Part of a small language model's weights: 9 layers.
MLP neurons of a small language model. Each row is named by its layer, matrix (up: input weights; down: output weights) and neuron, and shows model dimensions 0-191. Each number is 500 + 40 x the weight over its row's rms, rounded and kept within 0 to 999. Numbers have three digits each.
After each neuron's rows, "fires on" lists the tokens most often at its 100 highest values on Wikipedia text that the model never trained on. A number after a token or word is its count.

L2.up535:558460491450453541496473453413509434527411573529498574461545444413531510513512501450478504573512490484555454488485562502494447440497476456500524438454501500529543503459464505498526503458481510480515496474527554573528529518481530439456552420519578453485474547465509505502537490510445490439510523501429504524433448514449499596486492583537469552419534492467533466457474463562422545529556531499568499618486448469523529445509521425520514553455467496524503551432536516468490445540507521516459513516504564483437496544462455491474484561516489461472510473493500483532500518508536519475
L2.down535:464489509468487587530468463539434472557482534472512522596514555514428502462482500480557483445524478528559492473488522496540453463590510524472469489483530521503508505478589505469549483524528512493488533456537469448483419451522505430455485490512518488507504544524490470413527518562530516512511488515473493547431480486526503495511571534526522543524475526484518454475426514499590549521427507461496510610523510522542511405484600516501429426536508467424544464521451435476499549514557418501467533469487499521534405539457512557490472550548517451469531476460507503468489505601441504483
fires on: "," 43, " of" 11, ":" 8, " in" 6, "1" 5

L4.up419:514522506524488542606539478554516476583488474501512532463437522530546493518420445489447448527511531550560512435517562475543508493528428493489427516471549477539441536495455511511547478478471501546597527559531483537567456437494458493505490557541554494467508517510512438527528543453491501453532501536504516622497444494437566496462499523525560485549536576422470501481499523457562515503511416545512462442476463502478445483507405464507515485461506514460456449477489507446518439516419501499473498542528490512603527518513517529441548510486461493511482517503549481544572483547468533439
L4.down419:496482535501529523558470523428565572475497541525485511534530465505463492545565548499543562490484464440479496558502475435481516576528445500463545488482472512476510465449514509457508495508444567499465511493547533506525461540508583534444539460509511450565489438545526557488469497529494472550424518394504496557468541540571448505479450554537488528438441464586430537527366532499423491474410568489551464536473542469506469506501526475417479500509527537532519512491437434522430547498502499510536485526527476505439530505544503507510487548470456530513500455473574489471467524505545456449
fires on: "," 47, "." 12, " that" 12, " at" 7, "1" 6

L2.up822:498617450479555465577494530504479495543458497501500575460501499544441447445470483526455528506427519510506492448504484505430439573490435509557495501482465436491494517516495493437492556471556522478531598499541494536505550533494523546518467555451527465530488532475435513480496545511564496521519474519512562475506537474457422481434489463532548480581477563462433471541485475516531474454472478519545588482391479499469458480524436505520473499485381483441474543512454524505435483516503534532473512483490457530530515449543523525507457550532515476421598441486547486466553511474515452507
L2.down822:544492514517551431471476496494493569495496552486505486489517541555464506576479530484484390472539490413511545549505497506528561408474544493544552481469473518455497524497451507383539394547464490501509456526547470469439504514519485536477577547502492481490517435526491614509495476453474464498491487478479484516502422528453553583463507557484471503503521426565564524506464458544530544542531539441567431564518541554482436498476492520524499500488610530479432497512568465454472537513479507528504494464525529443486476525467544502515539565459455514494493475426467485529497441530485474506
fires on: " that" 20, "---|---|---|---|" 18, "." 15, "," 8, "The" 6, " but" 4

L2.up929:513523494462535561531502505437513433462455552570493571504551506412496483553429504411523501483451562501500536478471484486532604514484516437497521598492469514473540537474480515536507498474588506481500507495503482538508530589477457448529446440514551505488517481462528464520497479558435486472475496478488486474478494534477436445522615503540559500499467515504491454460423419451539448537518453529542538478518462455562491475501518473469512545558460509510574519527491551513488456476507466418467495478515531440567428544538471390494529503457539499486473508490452422429498480516467487542
L2.down929:483520528465497587524551491569489455480462539449477490475477515505502479516458498482524526571542471478515526425552540587434454574556413493471520478499500488498518437433522472502496466468492539539511551485465526454536504532474450511544483461485527485546428489509493611493587569557552497480489489522454443485467473518514444487587473531510510535531466493513458524485520472491478452513490522474393540587559555456437505532464510446484490485483457514474538536434543484544427500536510548594542530486513476573463527424472504451578465511579441450468488530451496510453521469504519512501
fires on: ":" 45, " were" 8, " are" 7, " United" 5, " in" 4

L4.up589:501482504555483438470559380508462524590475564481468552518481533482499516462479464513449492476517584537503551498532501513474463452441492552498496471549493489489485453484402430564486533520454567481510548521474554442527551449467471561442534493488501533468471515525527501547445504604488523499448522480470512470553471458484502522523581539461475515493506568483445507537430511424554431476514468613483437500493489460434513499525481538503448501442468530470480472485502433490511472449537559533563493579508544444564472486503532496537515559499511509520532576540467561491505481553474501450
L4.down589:608511575514430479492490488439459498494505506425503475443434408475546544567478507472585465520488426538519420515442539545525459487527518553475513527566575466470499504507473511544489531514525451560454446532505531503426507495468455506594501515519499571527542484494482567524530460428476479510482546471465488503462498462522545548454540482530433515536491527514456401429572476497504478511501519466535543520500563558484506516467424490464513504458482553496434487504492508502491517508440470521550480481423528590586489550562490477542489472457477503497541480521525542581490482530462511449
fires on: " or" 27, "-" 13, " sub" 12, " to" 7, " and" 7, "–" 7

L4.up618:532507399546449481538479515478555487509514541575484547495533526443500523522571497574477553493426488505474478486437502508546491470454478409400445459519486537500578448433489518482506483557481556452526485567468513509502453555477505470502442454475452493492463503521459474510486468418467544514548538470574447496541509519502564470551510533529516501449494498555483544432511531540477463529466475471476563480494528486521536487553521539468449581468487547527479546481465449462582438529493482467454495485531432515519559487489463531508544561520515544440459475561596473479559462522584510436
L4.down618:547549575589502446505459512504469488493547480533409435481511501468555535557467506514552545473501513469535570457481506434474493571445544520529544560550558494509546476466491508444533481486462446480480451548516494503554507529495595439463545483565521515457500468528485564494500500466513570447489499481439425582500553520469532502602498510512481561438508442456429463481538475537462506551471514481496497468489493426462457500535537434527557485483543466464549551510504474393440468486481494458559522462467495476481459439541489431508492444488494543464457511516584515522474503520539554500
fires on: "s" 47, "ed" 22, " |" 6, "ing" 4, "e" 4, " him" 4

L2.up141:502530511469439502538496413502482449478523561527514521470556393456496566483489528483504475466461480527486496461449533461535462478452543473525459485611440528444483468462535487491463491511496414556511489498412513515502445533507451470495491597515469561538530476519503615462546502517504462431472549468469466473502499513497475488531505456509530497545465527482534520524555493525558586494480536496484460484492528455406552511531527526487455553502542492519413540440489441513487519431449534483468589544505521547495466493527515483514423466540465590457544488485526487444582493537556433511
L2.down141:504574517511506530454525510573517473472476477505533524573551497518504524536515509499457538579568526471495490486527532487461498498492511491504543459582482467515550452496559470533451561461490474567480463501434381498467529430511415472448457460538466530514451535467470592465463489442508543493491488462437465471477504461436494547526500456539516517567515447571469462446492525463445540556567540551484508455540545482446490484534480545471476444508569531517456508580480524515588527487469589449457493515493515505539448453537470578499540486498458533480482530490528515404498517441547475438
fires on: " A" 26, " In" 19, " As" 10, " According" 8, " Her" 8, " U" 7

L4.up485:458510412514437533421576534470525467455544504471492559485491534476405546440509574531497467575473578496570517511473538527550500526515535479435488494542424529471511408442439538544486557488513534434429486441520426504543452561487530534462462446474488495486491517539507433505455550496518512536481526538481466446573476481468496474485487503510511511523460492545545526508539448508454500482543526493472472497513467509588567496490581467499491577496498567581520491513418490493477502458508503457428536545480464562554488547489475523501436516448506464480517445495557478490504455469581521538
L4.down485:554505482516516488456505492529555521505566555431485483502488478475529509518463566491452537396547448492541501518518548519518445496414516466523498465514550462563442525529472573482515481528528545476499445529571402559500520491458531513479545461570492515489484485463520545511486460522432584436535496482456448506453506479509466561579498549482487500469519568565506410458517517485513509510460523523482484549477530514553451434515521457484559531546498478450497593474531494498514466459543445454622497532421503442499429515491451506524492452538522531518473472522530438479465578470498491411
fires on: "e" 22, "s" 20, "a" 9, "o" 8, "ed" 7, "on" 6

L2.up185:458549501476527473464459514469512475518542520501437484471461464521473550496513505548482493472519477486498546500446554491424457542505431509483458452449505483536535545483617413409518497516504451505505560578495475527448527554481542576543481554439542453516560485531506480523451556573504483530475488520531541485487508437455505511555510488492474477496532480449560625483474492485516486509435647481527463516535531450494468518450538424478487529536551480454500461499450519439504520437471499491480586491505398490485545497454512511469536517520430457479541497429464533560457484525486510496
L2.down185:464543428530537573540468556545522543521457460511498511479536462532472533509507488561482484513399521456486420510472480534522521534464517542528545438509573582521509498507522464479514447462556549440454562516408524568565498469472450551460499439395440498540499434477528496491516510477558553520529542461498523535530496524578541510494460517432486435499485557512479500518426470499507475516454409470507470433493423504513477519511535549486515469577564512544484537505449482496443539496467472574489477486451523555564515471525440531540489565500506529550517439507426458457506480519515530470
fires on: " However" 18, " but" 18, " This" 14, " however" 8, ".\"" 8

L2.up597:522438443482467486491438487487436472528488482488524500468461495507489428487460471429586441544521507505566501452440496469434537495474482515482499439536518588521543542502460497495557463454489441417510531473561518525473588456513491488540462513480487510486496517516559523460529440533432423480458579583497508539520474470484520445537527485470466490484453457484535547493544441427524554477538583477447465560399523476479487539512617494507490432445518512467495460511524419517541509518522469508501545521525553537599491514416452512520493473480463505519479515502538552542457498479441537516
L2.down597:460510511520527489428518502530556557502522515556539495455544446436450505602492525438527484463514501548555517460477552529510466543483435479529503498549540506481536471540449480531521535539475449467515487553528534489551437475417476453497536500482570505477501542508562450508473557502432528525409525525524517425511505439570491521504498437537535476463501470495538486486454463520492505488518524478553485610482471505528460520444469590502418458539492484573467461514550578501526469533511519532492464450431590454496466513460460444595512488458514512441449553551504454517535473414466533490
fires on: "-" 46, "–" 26, "/" 18

L2.up557:489509453509473486446468462578506536460494526492510570478536483486497480532504477385511482513513456536562472511531511507543538508496519496572502448507446585457510588481468541480577453384498538486498528478516528435425519479484534514489456487469507495559542461539504448531432528593475467556475479530502566523461547515525536499536473443476460458477556542532460527454459583481555465479531503592453424530475519496472470459512565468472469566500531517514543490493517442487557457475510554473554488563539558428486468534490484412529513494484474532416451504539501521525459515514471507580
L2.down557:448438473516442412545535502497538538531530573559521524580542514455471511532448497497522465497494544511510599571514583504606538577531513520478421511538568524463514457504504577484503479550561482498541475504484533513451503507487475596500547469495459479520503551457508523478536452509435463446511521476478500483471462480476559541427461471458443512516551497616435446444396448515512475487487495462490509520548514517498568564505487513493500516493499496491476575485434521440543479474535523459511493520435497454472547561495501482483513481518475447440456513541449493543486433460475535469
fires on: "–" 26, "/" 12, " /" 11, "-" 9, " back" 5, " La" 5

L2.up697:524505495504454519506494446511499478525551565494468514447520391426457487520479505440564542519550421522547455473439479446465522456481506532532520454540430606496512534510517430540489544493502435509529456466445497500453404570485452541501540503491549588506480514486505511430565519540454444476510541513457479491520474507558502522544433452507459507521499536450500586486489544492575501490465498473485544539534496484406548550516516448518489550503454536538460537446483483456522463438503497456426556521513538631554478470561520533493468496489495485453537540489545501478488500459462463478
L2.down697:525503448485481445508460562542480503469472497513448510572542544533484493532480507514443476541522472484497523571562478566478496493566540491492551525479571466503493410510459488530573468503535532568470448422477420508512479482527393436561506531530503529486482543461456465495479465492471522530488530428417501504473547474469569493519464473542490433580476465596456527527494490455467522523559532547481500498528578539494493517513510540478489511479545450547416518567436538480516506526485570466453462603528444455539428493507506486481537425519493485452498523477554504454541519462547539428
fires on: " A" 21, " The" 12, " De" 9, " As" 8, " In" 8, " He" 6

L2.up766:481488427542487514479448477506447477458521487575528513495523457550546441446531506455408526520514436499530427526492505447560513514481525491541516507511439514518516540448421462548585423444518522560476525569454487445456507491574579495473498461468534499504475464491521451598497567486462479515501440555515509484450442503527511505458509548521487495462504494549531501515483516524490500518502553567541458493466456535463482553513543441497471522543476444512464507459478522451551511479550504460513561534506440521444558449450509461452499586401550501466557451514528549474401473524495455576
L2.down766:477492510500452544544531506491509564478516480410511471526626542493478502487516513515529455475512538505464550557511521433552492522461503514440483507505557489518495497527530589430477485497561508443463451562523544518564464482493502395460546577481479487523544525500510551445524427534499469487428547517446548474569495580406503472461474406515453417439507485475435491526504532545541452496491500437530479500544497488492531477418507482547488514481491466437502429546548489449516511555495512545516518485436545472500502555512575507474497519595488454480499526531524489593486471544480460514
fires on: "–" 28, "°" 15, "*" 7, "/" 5

L2.up902:455529497485496525521522516440483552456515533522511500525505510484605478455511432446548525506442541481515495479630565541503564494498419508486494500490516507471531468440520557563517461463458419416496460452548505494557516500531499477593425504453471506445477444554525480563502481549493516505459458528523554495460487541442497531490419465479506493506465462469467392394487529559604542490456553484453536540435532473543508484502590440458535481521538534542475497544500440534491495454491477508514453500472504519530530471499518480418502488512528438416473513496475513531519513523486502486
L2.down902:517438460508493441542603547518528503477468501488512538578492466494477530468513573503443528487414484478466492501446552506517473492475515530483517534573500513591531451493429502496465541517499526458457446498462504528471498471428540583470458527531530516516452584526481422482463571395501503483473512499460534490513451525526514575500535437527398465493445508517513509534428463514492375595557537590511503469537544472480499481515457493493527579512497488476460536480512513496462460561540521429505533588438494506464550525499449498506494523534479478524508496518562443470546501539506488477
fires on: " /" 27, " |" 24, "born" 16, " a" 8, "/" 4

L2.up248:453506499431472494469513514481511412562527516562506569479543474563490470459465489475454557606505489589518512459532487469483456445495428508462466475449500490541423517485535574414462503481497468522531482507488566543502477469528552561504531565473515491537447502574461426453524520450521510476533530519478477498536483480489565505480478501551429539514458498524437545535438476476521584503464510576498408541467485501510494520505513469542422564426532410471517505564516420467532461511513505527507458467499457480506465503460529564469495563559501486509535487521461454588459545484461540486
L2.down248:591448537496418492498526434472531432494514522586451511505469446486522520527579538492480548438476541470532582487530481426484512467478505576584503485419456567533491499487517449478526528427520561561493453450495465515539530493576520534418523454527468527517545486492486543490442432514551449455520456511479525509454573434528476560523514562492421497545432479480442477532480463561492472555499517507504495581422553539505474455497525512515526486501459477495509531503436546455507546523563498524491517474531518533498481479515463519525478523415418553441473465478520477459526522539480441503
fires on: "," 43, " that" 15, " played" 6, " not" 6, " served" 5, " stated" 5